From a checkpoint of a small transformer trained on Wikipedia.
Size: 8 heads of 64 (4 for keys and values), MLP 1792 SwiGLU, vocabulary 32768.
Architecture: no biases in attention or MLP, untied embeddings.
MLP neurons of a small language model. Each row is named by its layer, matrix (gate and up: input weights; down: output weights) and neuron, and shows model dimensions 32-159. Each number is 128 + 32 x the weight over its row's rms, rounded and kept within 0 to 255. Numbers have three digits each. A neuron's up and down rows have the sign that makes its largest values positive.
Before each neuron's rows is what it responds to, as a language model described it from the Wikipedia text at the highest values.

Responds to: Wikitable header cells
L3.gate124:168089088144115066083150145139114075118140125149140176090118134105132136118090138090117161202109085126072163160179136116122123179188137194074178027092068187179155134184122115118140105137134143113092134133161115091117121158143126164065098095143086179153113147155135133165144078124081101150167141141063113144177124131149087126115148105152168080170079149061114105105113123099116153108117
L3.up124:157123105149111092103173127113149088179190165103134139105110119075162145118109135127121172151147129124125218139162131069135090113213159197128182060090137141174133161162097126105163127109112177138062148143110142057127149165180091144090106167189038124157186109171125092155142150152126114124167125177145117171189139106192116116161192129110133125171063112087169078178137134150126130123066
L3.down124:167101130142130075095096125130151105124153178137097142129067124097096092113140156098143148132131138124124099149139059130141105115186098152095175093094065142139115146142103102081100149121118146120150119138153133100105100206112108103125121103125091071216113108059116143199115087121145119169172079168169114093140159138184106159173118159081202163175089125126118061124128142079078125121131

Responds to: Structured-data row breaks
L2.gate865:165185146128110129099132111143146173174153144150153124154127096092096091150146124145077135127130104150089139096123139102093119153143137090085139148085069097217074183142102118093111084156133129102079156152104103081128179133170140147158083091113101104110101127145158165184120172163089112132116189125131137125110066140104093101135114080110100140139136128128079101173136168095149097084133
L2.up865:136141141171098136125147137139079121197096115144097155167065087084118116098104105128086150089110121185081165086098173097129079099150176109156132081087113097151099208154151096115091085144115082084072164113107132113136140161168174069149112111109139101140095141149126103106142138153097135130121155146127161129124082113110144112133128112129101151095166141109094121163138162150145090119157
L2.down865:149128129103146134128172145114060188160074156086085090140068105129133063103127136158137116119151160155114237083174054142115085104130158108130144092184141140154160177095171094136175195126119082101142088122107154093105131136120145122141114164138131128157100146164159139141093129104110146132143205133106155097153159101058120046134130086183101138133107183119149050112131118141127090092152

Responds to: Table row endings
L4.gate849:136144151165129095105103130131108091121124099186158100166075172136183153140124127116143180140071170154099140109091117119109170101089180111145068078145106146106087132136139170173112124129142153135149096129167107082126151126110156091098173106128108149105157174106068080138118113129096155093156108107174170048106093105105130132170184144141068143106164091102130094156081129115211083170107
L4.up849:120145128135110121152111103164170164098129137115206054225096121117159083127122152096105132110043169144106123078089106114143193121069089015175109119157115129135176137126097148152122053130102092148121120157174095108099139105150124100106095098137114078148187169122132105132092151127177114139080090123136131107114129118148129117194131179116111168150128177121154128117091111156181097103133
L4.down849:129164115091168087157116070133121120122147134151145139190128090132098127154132113135148117135171178101155150152133134165123140175073143131086070088164117148104125077143116127166145103134139061080136160120127139115101135095108133157146116134121121195117093165149171136209187141136154136171128108161129123146125115110124158144131188142093093144154106145046125113111130109148184050080105

Responds to: Russian -sk endings
L3.gate354:140098151141144143107082089133155121133134178106117170196138131122145155092137197122094112114188109138171104167121098141140143076098163179143110152116090131106129170132089128161119046125175112118182106088100113132221080151130083173144138126107102080106019118091143110104142107145110141108117140098162156122132162146133150066096114166159124094149104168121153174180127140088097072200146
L3.up354:118159140144107136079082130155169143061167116132113133165138176143169148117123165076124091115126166139147150131186083138121111109120112133109141135105114158134129163116099111096132063122107064139140084147118159123181123123094116114162126081097142127072129180120135114119160160112144167077124120103141151074112158125163092112151089119148107107099133048133185132120090154089103188121127
L3.down354:121162090140100164151149101121146107122084143128149162085102081144080106094129103138145109116190165090088153112149170149146119152087148129120163180139176232099085190090163074152152113171123148159167083156148122133140118084153101163077101115071157137084185122188131146107136094169111109139106138082090062171145071146120142117079120108164179115119117143185102135131152108095156166136184

Responds to: Table and section header words
L4.gate551:099075138173087054093143110103134145154125088187139147151162135093110076117225137118106149142133120188071129185202170092143207167151147122092169146165115168148084103131138151128127103173141169108058142074100167148142202116103145120167132173124088048159121086096144102119131118146132133177113104157101116155105129087120094111133135176134119172106141140138192126107161117130170137050112
L4.up551:183129159154122097127106114156029131164154149161144101114133187179108103184135173132124158125185103145068141159121129143110154162100078099134125064176094125139109126164159165171123072184144123082079135120144185087152142125105173051125144129121102083126139119143130072126157163123090107178128097124087140105139121109189077105104133152146093116132130123184156155141131143101109140101096
L4.down551:094107123194096099159114125106089110180103103193140103144076107136106080135118186154094088182141140117190114138087085104139146186114113153186152126163166067090065057155138086165125123155122156172120113119138148138128185095093086101120203102179111141117115085133090114183105171129098093127102049148069118121117199112079134141126131200144123099135120147107123093132136140123158133116113